MLP neurons of a small language model. Each row is named by its layer, matrix (gate and up: input weights) and neuron, and shows model dimensions 16-207. Each number is 128 + 24 x the weight over its row's rms, rounded and kept within 0 to 255. Numbers have three digits each. A neuron's up and down rows have the sign that makes its largest values positive.
After each neuron's rows, "fires on" lists the tokens most often at its 100 highest values on Wikipedia text that the model never trained on.

L3.gate1095:153150145138127146132115112137115140161109150139160111144134170168142141129145089167122128143123160118139141110149122132104135174176149137138120155099127124131167116144165103134113152096139170100077109101132121161127139149159141129106110082115128192113138121082122113109169090126126147143115142123126134145087156131076130146128127178163158111086136108107105124108111146123128091090110100138144084081087107105141101123113099143109107124127143112131163104114125151128182132152086142123158126169096134120128150146140107119086132124155115117168172088092139110125109147143124114127
L3.up1095:141159138089161162143139105107138173163119177161130122147086166138150131129093126111169113140107153099128137100117091177069141155130142132149109164120118113160131103132162091109155149089102182154095122152138070158098136159137135115126101164114122115160117105119135121110136145129134155140106112156126149122114144119127100159106140133176151103106128104176133135101128131141126114081151114131144104153084184163118161128115125128154121161090136101136126117101145145130149091145098111088142177174162135126144116088106125148097112120147142109131098099147144160105158149114103132094
fires on: "6", "4", "W", "T", "0", "1"

L5.gate831:170104126102165071099121094122106138149084155152111099161146139162159175158118110132142118087178175123131105098156169124141125122102173142102108106096141126087161149143158146080133111098159119140125110134180121162090116135132136114139174100093204096138128160128135108109133140127084128135166085128154131135096097157104091125151173153157140113109106165074120141112129125165129112134088149104124128107123160115116098146135095117118131138103142134130126120139145128135147116148113150126134129152145159113132088168132152084116108098140096130119128120137166130136123146104154181138
L5.up831:101137144121142173119142104092176099153104163150127148197112123105148146163147145132127155110116112092096113109139168147074165117143148125112123107147137131110141153146147110128128135095177128151148112179105102101110129114144151162149157120154128102103106138161177088132113125131120146140141154141133159137108133116090094155155125144154149096121146088142137142118150109144143138133157139097108119108111102165134119113098148132149088139108144114136136084156090121126099133111191141152158134151142101149112080111113113131124106130123155132153111117115137192125189158122142152095
fires on: "6", "7", "9", "5", "ș", "4"

L3.gate178:168185150160102121137137122109128148137113089136165134163157126128135147137120149144137118147119138121103114137149146124147127117113118155127158138145143115127094140121135157127123114103099126142143115085109159153112137144131142092117074150094153160087147163126105123119133137145179165126144100152123130110087100156124141097127167099116116155127084134113147116142160128124145088126106104142185105123143111099132142111160112173134108137164096167127136143111102120131167110145135151204159112100101134116131131121141145104103115103161096113106190151112125109111099095155095182157
L3.up178:125134175120134102110098125158115125166135106104125140124146113148111144090150100103119134131123167085145127141103109163116145104149158162110095156099109135092136150111077094115094099163132065139170146148093143134124123151134130094128114179161092129130150101096133115168109116115132098130101152148174094124142119137124106097100140120108092107137143131108090093138123119151149147144080101139114131164123155079141137119109148104160081098170109148163148161114135133140134142124158119162085133121114129105131135084156139166079112157164088153139150131104099127112089156182098116144
fires on: "in", "ing", "o", "y", "s", "el"

L3.gate1058:165114160162109076116133127139162103164128100082161165132191096138135107174155097122101114122140147113088108138168117109151123139149113101090118105114145121152100145090112117145125138073146127150149152128133132139136125109110153130102109157101136115100121119093118130116135122148137103124103095115104089079123135132125177104147144120133101140117140134135145120114101144148105147141136114120190079082115144128173156149130158131098078125155106179117117151094094156130163145120164131135138137130133123174093126104113097168096122156177151171111147132163167135168143104172118137143
L3.up1058:158112119137112111131170093150148147112153105151103151123150128088102100137157146152120142118125132145093118137104121112124136058124110110136164160109113120110114146084097161133134111082185153093130141144137106119129105099149134105100081166094157065087165148125109091125151169122150123161065140135112092136146108133135163128110112105130076072134122148141146152127099133152116147172143144176168105142181111118121136108104105088136080146143120164148160148106110139181151133155121129144112118128141145127092132131121128157087084153162138130107111098153142151134121096126115136136
fires on: "-", "o", "al", "op", " and", "s"

L10.gate176:125143136103141164106118126098141109102089133117131139131145139126119146118152100121151097133100130140162078129127143137132164109113122118148164118157160108142100136134128086119071149180106099102116147118110198168123108120152151127133150146127107092124144192150167114170108144125152146130168123117114140123150140155164133111105155109132111158125089148113127104115113075166103130128131140124115117099125116108154097077140138098115146136134113139127103096164139157147086171130152116123116114186159121145121125174137131136139096103128170111154119125128077157130106121147165115139
L10.up176:119090153169119103118101100141139114124104126144156136128107123157120114155136158175133164116149103143135115150097097094142104102164084134127112151135127110124112067119153100149083178157120104135121138111137116059100112115136134107122106067148153104162159154068155117085153119139113163109138081160114145154130139168118136130142150113135104164097130132135130104156154143156126101107181127139134096094109143099141142159116115141112158135154151127140114170164126129098101133129124110144094127096082106137103133113151127120128152113198091150115116143091114132136145139132132108163
fires on: ",", "\n", "-", " |", ":", " and"

L5.gate366:158164148164105127146143121153141111163118155129142129125157159117133180162167120142149119094119140143142133106168162102161165171150109169091111147112121124095143175147125085156153148113098117111179124103117109064106148149147169132102147150097110142143128150125138131158121131172124182153137101116123160140109108121118118097139104150127093109093111098110133163117160138119092141141120104127089133085141131115120158162111164100144121120090137129134077111146156138122129164153152141137131132091131113130147146186151156101160155148124085106127142100117159125173131134112145148147
L5.up366:130108127119083153166076151113152139167086144145132116138132150113128104101171109141131150103124149073112125124072147147141166134107114155130115086092110119166110145150122083168085109138127136136124111163127117108125138117132118158141126137130125121131121105146155125164128150128119102139158139120152147153114113110136115131138131114137154129155130096160171160109122097123117170120123118144088160161134140101144163140127158069103126136140108129131101101159142086109103148119152139158131135120086117170080171140138124091125117145102147112109157148155165165146140137133095115147
fires on: "8", " N", " December", "7", "AL", "9"

L7.gate377:165143147153124115141119118153150124136150079114120142147139138165129124104140119167157183082130133145086104157114126115158094124092141109104122096143125099152135143114115127121101156137137103070150134145091148136139086131138109095142126136116091088143148161122095127112122090138158123143130094161099117123140087176111164183119110081134128132145118108137089092113155137150129113145153128146117177151142094136134078133144095108195150109161119106143103116114119089174158159121104140129131131103132130089124137143128093157148146113111130158134131132130073137106151085140152109140
L7.up377:103151121171102123164107114112118104102130099181137176105058147146129148141090093136124151112127100129106137136131147155132125100149155131156124126166107109121165139102150111126085131166130111108111153114169144179160131088099120150091154139136091119106106133109130111123149129133114171101097091104109140115078137136121122103160113081137097142118105168117151113144104110105116120130120094105120127117109150139128117150116119160120096106149117159121135136164159099154163128114127133072138147102134122134140167101110153149148127126171134144118123152161125137119128137098124155132
fires on: ",", " and", " River", " City", " Red", "'"

L5.gate129:106114104118135119116136116142130118122159162168122167138104150124164105121136114117098113158097153164122113126107177156109148173132150141104109165167112119150113160138149131148172102152091114116122136141132119139135140118170155079129116166096134147167150140103125120124097143164135173165115142153183142094149107141113131144132109125115107131146139103128128119108137122150099100160147115114071135129136108134128163140101166121071112130107079119116113149108165118147170137151126100148149183126143114119161132122158144131109132137111109121116100128145112153103101134157137197142
L5.up129:155094134084097127124148123105160098111143102106112166093108139102135115114130149150142123116139078099108144120096121090171139164091130130145131111129127142149139107113107129157155152139163124134132083102118109123080124135147168115132114137111075140148083154158131149138125117110123156117166143120126122118135104089160144119167135139156157112126152106094163119177151112136092116118151102109155129069148093116160176127126089108158111153123122130167122139140099090101130121086121098108080119166148117099113131143101089158156173084144133093148121149119118128172138111149159113092
fires on: "-", " mi", " village", "â", "/"

L10.gate149:131132114141079166109134146116145145140139126095120140169136163154145129143152100133137109129103129141120112089118165144123181146100122132097113123107178135090153169138161120097098161137107088104143147143058158097132133149152125126158113098131118147129143114114104131103137109110162129132102129099139090144134126086151153068154112140089116136115103107137112122108115099122138133104120086092128102112148155105149127109106126098133132129110164118142163117108143140157103143109106132136103092109152114118106169130172084113133124108157144144128153139122183155118169174090124130144
L10.up149:110146130110137150138105114147081139168120094097083163139144120165083137088178121146149122124122132152116127137134120157144113090121173079127109075108132140112127126128102142143084159149154129107104107146128084117096130163108154155173167155149143133147130117140131127156121122108146090132149150126133115115112093129147164097136167181119105119122145157130095112159123143111163111167151150137147131139147106111129120106118111120100119126132107128129127129156110107135101118129100116127128066076166116112103157097158123116111114153121126123133183138121154150082089154100103165101
fires on: "9", "0", " |", "7", "1", "3"

L7.gate61:150147089146102155152105142145154084087182116176143123138152088097106116179096068134083117116122111147127153151161127136103128132150130138104161119138141167095111113123156175124114147109134132092149111124157119161152125136127100132141130141089092119122109120103119154150098152133139157138128135122158105135110114121165175110151111145128160109100135120092111146160163114179132150125122136091133163076102119083153170123105099121133146104104106103138136148116118141127080113149168130105145101146135135154168132165135116107168171132091111132144104163155110116123132101137098104172
L7.up61:146134121107093151130162110102154145126133131108128095132143160172106132188095073124143144106165143133138128124165107127139127135165104137110103131133132143123148110152124131129133130121124130130131122072140117145106115087104129120148169129112130118096115139150146140119171167102112144126166130162112098083101128117138116102111106148124143117124097146104117082186145105150110131106102115109158135115092124128143078117146127181184156161118162174085181115123103125155146133126143132137142165139112134157127159107129064179117125101113142111157143125129113120129150109158144139096
fires on: "s"

L10.gate847:130149181114127113078131121099114140134141123137143123156134099143102125113149118157107182088103093160152106075124160138119129109128137121147142140135099144104123150135132121124108126144162161134120147108135139113150113137120089116135149089101166098133140111098114152166126096143179126121100084150110159097160158135117122135139178120104144123112092099129103148089130153172145089118162111151083131138103123109118111122096112125149149136136140123134140126121131074153170156114129112153146142112119148153160169136115108138151140112083132140125084142184095112101077107090194161143
L10.up847:143131177165112122119135077143125093122106128167145161142142164141124092126129139114128145129085135153143118134145137165119104143159167132164120135096174115125097129143123129160133108105122145160135171152117139150126129142139146147145147143148147106069109175130116117126177197122169140195109127128083126152140097152121111111105148130117111092106124105185140101103102126137102091140137099115146116143150151191126149120179131150095143118138115115086143141110151140164107097128134096106143139111166122119145122125128155148152092106153145120143149096135102146117143140107139094106
fires on: " and", ",", "0"

L3.gate851:143136157142137155125131141109116135100105129106136152113115110158129099126125168141119126115111118105168141142102144141107138104110172088129128156101134153161112102165154130134121103117112108100128137165153129125133159067121171152148121168135117116140139147162159138108110122166136125128146134128124114122138115171164110073173158064162087146095150130138128121118174120172146102142163154131126126117142120109149100113135122146095141136142151131156148130121106103147120120191099143148129172108134143157137145136143159124103098183156174134116187079134140165101089162131148177143
L3.up851:124093092162142121143120133144160109096147074168162166134104110118121088092132175093162115137129070097107062121129147158154121124139116168121126140161151145099100107110119159153163142164141088131134122138136131099103114132132130128131103137113123117135108137130154159128145118120115170143134132116112122142101093119138114148129119149142189093091128150137149150118163116134143183081147118128161089078157100106100141148136148167098103142120149143119088131111140109084107155119113146098095135143137114145133123118125093115138116118133100139125110144090135114169155150083145120140
fires on: "-"

L7.gate400:099174117113095157114112097105147170139136164124132167149113129162164127086113115148101103103127140124158139130162127098125148157131108110139135116120156114098132182164127149175127155147153079091124134136101163148101117134125133105133118109118077122067139141109135135133068116159161110131135096176123157108153147088118158093183127147108110144109131170144138093085141107089128091136095086105124150152144169133132103158149142148114116161130126162116155156110120179147142127117135115140152152190154103115108121111132129135120126143096114131143150165156090154109131164085155123103
L7.up400:116147135130119108103132104142163150099156112113119139131094085163120189120157145120108112099164138135120149107105135089163152136117111135108157125108130119127129129147134133150081152102134127155099112171130146085101130121139111165137155137102080167104143122127153145161115139111160121137138109141140135093175132096122176118173163178168154111114116137165130154176123151132149119138104130157159126094164121162103144148087078102132140083098137120106142138183157130174138094105155131110096168152147118145122164081171162099088140096156132120173089149148125150126139114118109131108
fires on: "5", "7", " a", "0", "6", "a"

L5.gate449:101106129166115144146147115163122168147114139133129133170192124168136152146089125132131154096115172078129135164123143129101082124120134128101130116134141129151079127118145111169093166144125143134122156095128136144103095137093124135146090083089110130116111156094138169114121135140140125140102127137121119158093111148108096133135127142136109148098125161130157137094176119117160119127088168112136088096130135124132099109128132168159170152185118160150137095130128107136115112111131085109139096113104150147148156150177122107110144080121131132132139080120091095157124110103130104168
L5.up449:131107143123145163120152165098136139132111115147107089139141153110126130112079137101157137149148167088133125159142110126093106083066163164145110118164147116153095150120101098123125128119141111142106130109115153137122096129135093147129116133106108126140108147106100104157102157099116070129092174100136109142108145122145108143128123115102144120126132152139145159134161138105148165141112149105106086146182156113089176153153133144181141098146134185121152139129136132086111137086153122102134159115129157158130161168125150093155102095101156093146141112165101155147116138126107131158
fires on: "1", "2"

L3.gate747:119158107121076139153162144179189114092117101120135119106165171138171118157145108159146107130104068170129144111126131081142145097184156086132110118159108115130116174117189111115137104101157157159168133119101122122112121129087130117129110142095099125128123100128139135092140125104160114102163131154081099120116140147156110101154121134115107120139119109103169150143127103101159108093115108104131085115134158140152132085135084115146177112149131144104142127116107166110119154133176159141171128147128188110135120138116156158135118126152095141167133101109158099130137102145095152155
L3.up747:129146153145101138151165149172157102122129147105155094093131174137161113133130154137155120148089127107160113122114133103134112112160110133153173136146130098111111142149164118110098118138117156146110146128127126082181120138085123123150131160130105149137103066149129099105105159136139107103169161139145172145127103139136105106090070097150159109113139125126154143147119144108146102097136166166101119116159181160092152146100104101152169120164118148116137103113128139116109095096124134145124125112142134107123118103089101146112178149127124093098120154104141161103144123117071133162
fires on: " of", " a", "er", " imp"

L7.gate1015:133155146140150139162160136172152134138149115118161128150133112155104170161166130139113141122181119118154140115161100096149161135152144130117144102179131124105155164154116149174130112126138128105159167162110170191123112106113151128152113161152122121081125134156136094126126106157116128159163120093110125145076143153140081136127120105099174158136128179108082088102151136122128133148178119081171163085108095142128131128112140137142161145141148106121115135136128126098134130162164157176152138111099127129148152139148125094121114175125148142166127138162123140123170121146131134181
L7.up1015:094149144136100126130163100113090125124146149151157107109112135129135173154148123144108168144133078134129129126161166155131140131111129111126152141135117127147106143144060147093108138120136111134132124162101084140136157106152127115120174120113160126161136113156119092171182128102121149114110130098144137163150097120115145141099139107156116099130136101133113110167134180151177138138124108108126098111134124137127106118140214140163116107164169159145117120099131134161101090136106117117126121142116161167147159147071136082144124163083151141120114147135154168140164130149122140184
fires on: "7", "8", "5", "ation"

L5.gate559:146139093116161143153076155131135148190078102140138092161132145142110145140143125135098146160113138080093095153084141169128120159125155152117122163193146141144120101184148142169134087145138174113118157155079156095163138145133110117128130105111179121137156104154134119101107075118139149148166174144125161141119111108135129150133136114167112104127121101139098132107147093131087074108102126138125127119151132154175123117117147139124149131154120147102149173143113113114084149099131130088141088120086146098134126156092128126131121144112124090139101146162094108144094101139143155145
L5.up559:130139131134144137124144135167159156090171123118126129138149103122105057139100141061131095093163125074111142086129146116156132105097115094153109142095082172151155139115141116130163148143126118116152156109159134136075125119113109079147142158123145107125121137166144127146106124138142119116130146176126106157162114111136117140098105132138148101140161120159104142110143141154113155131141154093167157127134130150145088136122137160151106147138153133100157147103095154096104124137129111165156152106170125153112179057110069136149143145133127134162117082159133113120141129068111156160
fires on: "\"", "L", "}"

L7.gate1076:137112126125135117136125096132090165143115102141165152162133110132172112124101083138106154130126121116167158089150128113136175130127125126092133126159144126086139185180127148156101119116158107126121116115140130155139109097134083100112145133110125169096131147098147165114169126199125097157116141116151155088100156192128138147108174093108152185103151081121140142101105122134120094085114074132100121161134161144129157151130084119121158121144111090125123096138153130137135110105092153167137184122148154119158142124173138146157136146117132152161135130126133160100140171159136131083
L7.up1076:105126151095161129088161128150165138125142098085114093132118074119118163123133125115111141124110094078090110116122161098100133168145127182168130128096095157134090148123095124126089152109112141170073161155126134150114144122098157167124144088159116127124095137134130132146138173104160150124096139133126147123149134158122164139132157136122133172165125109152091166100161185114138128123107105099158126179122084124140151104144140085127137100111124109098138102132122136103100094116116129100100091143127124100102100120127156129126175120101116120159127129109089145153153145132109104125
fires on: "3", "4", "5"

L5.gate817:154116133141146106085138130132084174131136154094096093154148123160112101169133085137123143138135112122097146140188125133165119138155140099132106080149159165099086135117164118157097086122133116138122127108123127112098161167131161153108139138141146118163111165095126127121137149110136083127131143136165126103099166141155139118164106156120096102103112156153104122072134117142117111096097166071145142115092168091104097095138141139153137118121139119134132098122140093145148105121088116116153078106143134143118109125094157115107154113100083142093097154137114136128128098171110094174
L5.up817:109081164156123114143155141118190128140144127118151099101123155134106099129179137192150136134163134088141152138134137101182152113189104096095136139121112142112085125114121123151102162139128152115102178138171114130138135155093114132114110135127110126088135166141100156104172121135153155126130125077122144174132075106053150157127136189114124127109100101115157101148163138141129149092122139081115119137166119131148090121093135133157097102168128136093125112106140146141126160146127128143143138162078116127148105139128132122126149147153112123169124141130104114137147057122143130126
fires on: "1", " |", ",", "s"

L3.gate1165:160149159148125154192109140094148142093133103146136108133108139111152112152125161131144147143133118127131156115116086161080059096131089136135135140114129146125111130168163137159170168101113154149089139149144093092141127125129170150147117149149095115172185148137176096112143092124113132163103115136087157164121102126133110122158155190169157121140111110125171129130117150113108135108110148098133063120103104103113110134127147117119154113118119152084139156137140162151144140108130106117148137162098111099130157141082096117164147144126117102093133138170136151159112117149118101135
L3.up1165:183129072136154129115067112151138095144099151144131117151143152148153109137144148125104146169143176141140086119147099157144126123132132121126125154121138177123148132157115109155162152105102152094107149124149133120091149155135132095129129120119155145109107108132141097164111090137157141109145122131153154114122123159116099123107123181115133174102089133152124133088168161114132153170128155165152121126122170119106138146167118154096121140106094146157151170136107122167155086137085156133110098130152104129122123109136113121151105101122111088122112074099152146105118080145114116140
fires on: "0", "-", "\n", " writer"

L10.gate569:091143096114114148133137196137141155153113148142116120186112104138109105160115098148159169102086108134159119151134130129149173146179182147055121136153129129092145133117149113150108101122096150133159116147135103112117146139131119144132131182127149139130094120141145151116088118170128116171135137135133108153101094148135132115146103152137121135127131140119142133104139074157104146123146142097112126098130125137116082087088119142103159136082109155150180110140126150112111119121111099125128136082120114163169129125109131105146168132138098139172154140137143151163116105091141176144
L10.up569:071116132141138126119147152090129139118166129097147128139123149161095159109143108137114121082143144066145120116111101104126146118120130120102136138120180157111108129120151093105096126159138089151129165143107114161100098155092162134107151116120072091147108121127124126164172164108136149123133153136128100151103115125112164113138110149106168117141091129126163141139133103124125150128133145138158111122138125076087162161193159140115147125170112139106158119104131147125107127144140175191165126133126126142125164102111166125092134096158087106115134170163133137129104127124096127113
fires on: "1", "ists", "s"

L10.gate585:092142130116200124097090161116126122136109117134124114158124100148108090157070119133123103103122114139132150123118106146138131145119094099123084120113133154133171175109139155084103135102139143139122139098146119153120159135119133093108130123078127109134071109154100094126127120146154150119192095113156103109102127158105131128157133129130191132108117143132128130099118133129113081095119143104116112133141154127121137125098160153105165115105145114123131160118153107149118110142129173096147152128154138157155128121152100112106154109113127133164087102089157086182109127100126160119
L10.up585:155114146129142170163137126092131094117157150153108134133127100072112109143130088149083163114173135111135130129106199112109093149135129109098129132136090137125129132097102121068117097127093153095142115106125138153124118169168111093135137121142098102059125128144139143066166155113148112123139085128151120115102112099113094146117113150128092131125098120149099106134125123117126119143142105080081113094144143184118128112104145136082137110110131123172116127140132138129142146114097101129150106109106087158106119109147129108131083080109149157124137118084149120119152154108097087133
fires on: "3", "2", " D", "8", "6", "7"

L5.gate1132:131117149112119144156122123146157153121139089104127129139176119105107118115151134136130120114148109085150092096113092142091120096120111100150107150143115125148131098118126116113164156136119131139109161187137162110100161133096176106170102109122125127148164153178115143135168135152100145087112097112096156140127111152100090162150169119148136090161135095159154134137113142166156122140133114121108114097122123152089144139137144131107132134094128141147125160127133180147116136109115124128100082078142169159086133129110124096179054144110119115151125095124113114127120092112070120151
L5.up1132:161130134152167146114129162145095149150137127107117140154131138112163087088156129127120120148091150120124074121114102141113109096105148093148122142093133120170126111125164105142135123134066151082114112103116107120142137100098156113132112128138123112115090171135091152117117102120101085169129146122162132139160127129160146134142111160112141151150107101127114140096158146173104129098138141135133136093153133085080161121129108132126127110094152142178121143143103083138142159105114111138101086093143132137140147121133134106126084131115141086103077088097121118093124169149089140106
fires on: "-", ".", " "

L17.gate1127:120084104140104123115146080104163123145078148110123116152095132121114135161166149107127105098096153115117135139135157098120121143084124120120103162133114107117111084069102120133153136143156090133100156142143124155115102130128118125104156105111100125088143177103103138130102112148119121121108137143127138105122142122172128118136156109129170119130093166091128092104162093153110089105157071136148155157093133160151100134129156113159141138060138151121113155168100112128156105133105156091151125153114119109153126091177098138126127152162101129143119169144158121158120159119108118117
L17.up1127:077105114139161106193146094103106131154100124115124094117172113127129106142113128140118107157139156124147126124090138157112113125095121097126086131124088141143099120072152143171127094122169101144115154109151148099145139135118108098126090132129110124106158129204127130112167137132091082114118106145102109131115150147103138160112120095124152122082179118116146098106113160189120124090131149162163114121108124103118155138178136111102107113118146122128123142138088110076102137141143175090128159124120111137173172118153150131116111147136143167142105157159109148097124144169103112111
fires on: "S", "-", "W", "/", "\n"

L3.gate1232:140122119165148125120128084134131141165163139103121116145128139128127144112138137141148116145151122154096125089135159116122093148132136137134118156172160146089070129101197136145113154162126100145163152128111127116116108113080083140080136093125135113152129170130092153125138090132114125111094137140133154110104142102111131122137146090122073149079082097134129116148139125161123133127152129122137145088145114101143142164090127132116153172120099104098125140141112214133138163135165157164178137130142118148184138134172120167139090133180111124163142118189134098120119108126110158141
L3.up1232:160145114155154138174097128084109135174133126109096094142101111108136116128166162166155121110162155143153092114126140129094116102140117107115139149182133162127089132131161080114121117127157167157166140131134119134117120148124102096098102121080106112147151145083092161135108144148082146115118138167123152128094139053123174124136139074110152131107132115100129083127136125158169137152134129125179135114146146097124163110130121137144150156114105088126123169110087164103148124146145146114151153117121099083135147149150088129120080152154087136152147159160107141141143143164089143160
fires on: "W", "V", "O", " Squadron", "S", "D"

L10.gate966:104129096111127107141141081103118162126123153101138096128137098107182109124142091124102115143121104119127123134130105117116180166122151130171142124120117146092123109152122166155116134116150114104146125141133129152144083147119129149095174141128147124091106129130137118137132134135127140148128082123125154158111126145110097150163163089087147150109120107160140115174095137144164096123135097102122171095139174143127130144106102097128189108119170153110127126149106100141113140120089131159127114128117121119110153174097115085143160198094123161143112106134108145152098132126119117129
L10.up966:110137123174146127140122149110142110137125095140113123095152096145095120090102152092123123151139130126122165133129076108112164137137131140131099145108148105154161112092115148120159164118142121141091105117125160116119127121131171162125167122138130146158127115128072086151133116105116153122154108117127136119116104178141073099133148162135134149164161144112105140136138156143137113130140100142130142169090126125109141185087133083124157138101100088136125084073176087115114096122122106155121149093123132093169178145152176116201158140117160092155144130129129128139143143123144117137
fires on: "3", "4"

L10.gate315:189151088128160149124083145071127143111137102136094089139102152181092132165133138139110148105169155105150127084144095127133098136145145092121113130099140163112133143133146104144115167138117100086145109124110132134067092150115144104130157123139135171107095124126149123118121105123137117146125113099146155136096110117084153137173139118103118170113090079144083123130110133135106117094103147151122142101093159152151114161115132142106153150120135092157123161144143108114149137152117146107152093124153147151102095115131139113155116117139120164154107146137129089130130136104140113129
L10.up315:124123136073099111134152118133130127131125115151150145155097135170120099129107170167107117157163126123107116137114122156135155101106110164106076141148102128093130133162113131154124151087150103118117123135086127096090170152152160105121152136130142109119132126125168134147131154158143111169177146164142104126122128134118113140122117126164132141135116122167119159117143125138126092166146126153100104119137107155111131154102165129084095133121080131130127115150099091139154166112130144139157146152115137118165124113108125173145106095097170107127116115101138145133157160085100143083
fires on: "9", "6", "5", "s", "8", "W"

L5.gate556:148119112146124092071095130123110113184101152135146176145152110101136110134122126134114174094132119155144104150148086146120137128140089118128080137137158117121157133168109135114162090137115113117140103146097116160133109102145148102104152119129137132096163132092149091093134115151090175125151106153164177114110107173136123180164127151118146080091140118126150139084135122124104110125128117178126119146091158127130099145154177132085061152120116093134089102164125126138128155131111132149158119095135139126137120124151143142090143161105118121131147097099130107136118120135096129132
L5.up556:060149118096140124139116172120180102111115100111146174096123096163102139163124124153173100105141095156110116128107150136172136125084108120125138137143136134126163093126120140149189136098141129111139113094121109112130159132109100085180110116133106081103120146123128100155125104139138158133128165133118138168152104112156129132139095163090168111138137129076137114094147112154112156140162158133158159133112155133157112098146101095151135121120134111094069167100151148113151134081156122146119147143115101120094138110111118152132184170157156117137089141169136102096149104162117115103
fires on: "4", " Ma", " a", " Ta", " H", " Ka"

L5.gate554:151063150105117151155141084106142112121104142101148134142101107128126126129163123133139136148090143143119148154103166162118157131106158152114079149107148178128126123164175101111164078120113116128170148114127189136133117086120159107135108162121140134100104135136105135100106115124126148137155089154134143097173120128173114092112163117119120097080146181148151142135140133124096134136158130113172127104127113095159170176137125146117112119107123111164144133133102155106134150174115145127094167116130142090133117101168139132148109172171149182116091112134101122116086145082151150146
L5.up554:107136122117113161152147124104118097091166124121149126090171092127089100112150147116150105175171116107131105099122149144150137143114109115129144116116129153153095145132145158139139133134133155105131147089133103164077137119166145131115153133105101124120139148120148102133129098127115168124093141087120093172135113115161143112119139133154122115128138145126141118153131127175105128140144127083119142107170157119127117163110120153147131118114126141084137113113157137106144147151121095152111123186146120117175162134139110145142081150144104084127102121129091095130123093168190129092
fires on: "-"

L5.gate374:129125129122175132161120147145123128119134147141138091130106101169133104125142181096133116114125147144134108115123133118102143121174095137091095172138113146125161159105096106122162148138117127101122170118108156133077082106086135126103152104161125149134131099143098104105117113103149117131119127110112128141116117096121142118111134162099128098118114135132090183156158163112097154136106133140153180067105143139115125158129166188138127133154125116110124155159163123120161151146105129097128153112137103185140161171120088144128135114109098112162111094100133130149150131079110165114
L5.up374:149096143126170158075146115131139129106112129149102119151105113158122171138139145161150101130138146100174100105123109131111112145138159086109149133135133130137152141135087129092127120151100098064097169111077141101160123116155119106158114164117123130118146147126154122125114176113173115120128100095092154114162101104134133121091071117144139102125086135138134128084141089105135153114118123124095120096167149155152102072142135149104167128156106120130108103118107125129162124097160084174136144128152135147131117194165113173130110089130105103164159133154145116119143121173087151135
fires on: "s", " N", " ", " Ta", "N", " European"

L7.gate90:152167111156114135136121123155145117131111147110136113147134117160153167169147125141109144145119104112088117113104131137123098161105139134141076132144148148078140164114133126150124118101075132137153196144115165135072085120084133109103076122123138112133129165158093133150166118138094148158111114097111137143119076166155121134147104143127175165081123112155075133120119160153119084138168137107123134106155111123143096136127116115132150148120103114137134152106105152119102178157149137113143126095157157155148164139121145093145121124090152167087101135166115127176130148126122124093
L7.up90:107157125147130154159143140140121115119115105122114138136100103106133134118127088097159116135139117135087102097091134174122122136091112107128118127123141149123150121171154128121121124113123135132143187153143110125123140145140131178118113110134142146117113125142109152118124134148102117127134112151137135170109130119112117160127077147163196139126194071145144160150117180170158136149147151101130112112140192129137146095085115131140142128184106107142106136094122144141099087128140136087106182107154144172093154131100137099126140128131138144120105125185143141104142155141141147120
fires on: "7", "8", "9", " Member", " wing", "PL"

L3.gate1326:139143173137111142151084134105154126107127121130135152156099126096152122134173170144120155102160113168118132087163127138136104123101110110137134169126100118162112099085153133130138125153147133135125108105106104172150095141118128123140150069159152113158161136124102112123154139125104158145088086138161161135106069113101133138141134142121132097116192145121127144153167151177151141143169096130117098093153134122128121156147134125093117169137136126135086120087101139130146134143158152153128106097099162127119076151061107157082135145142133138125125146142107139160126097134136128170
L3.up1326:143150134146093129140106128125125139141178108140076144094123150086146122112135153105142115184103105122084127150165123112144101091114120112151087143135133114097094086117169145137146105133117142097112144118148115094159152154142134138118094161158108131117109136127120103128110105120153182153118136113120144135109087164120143145105076161160107127160154137151113105143115122122111110145150107152156115098169124125109135145107067158133068135118099166166109133157109129132134141121124119133099118093074166108087090119096079155119113100094089149076107114107122137145169169128127083114
fires on: "s", "9", "-"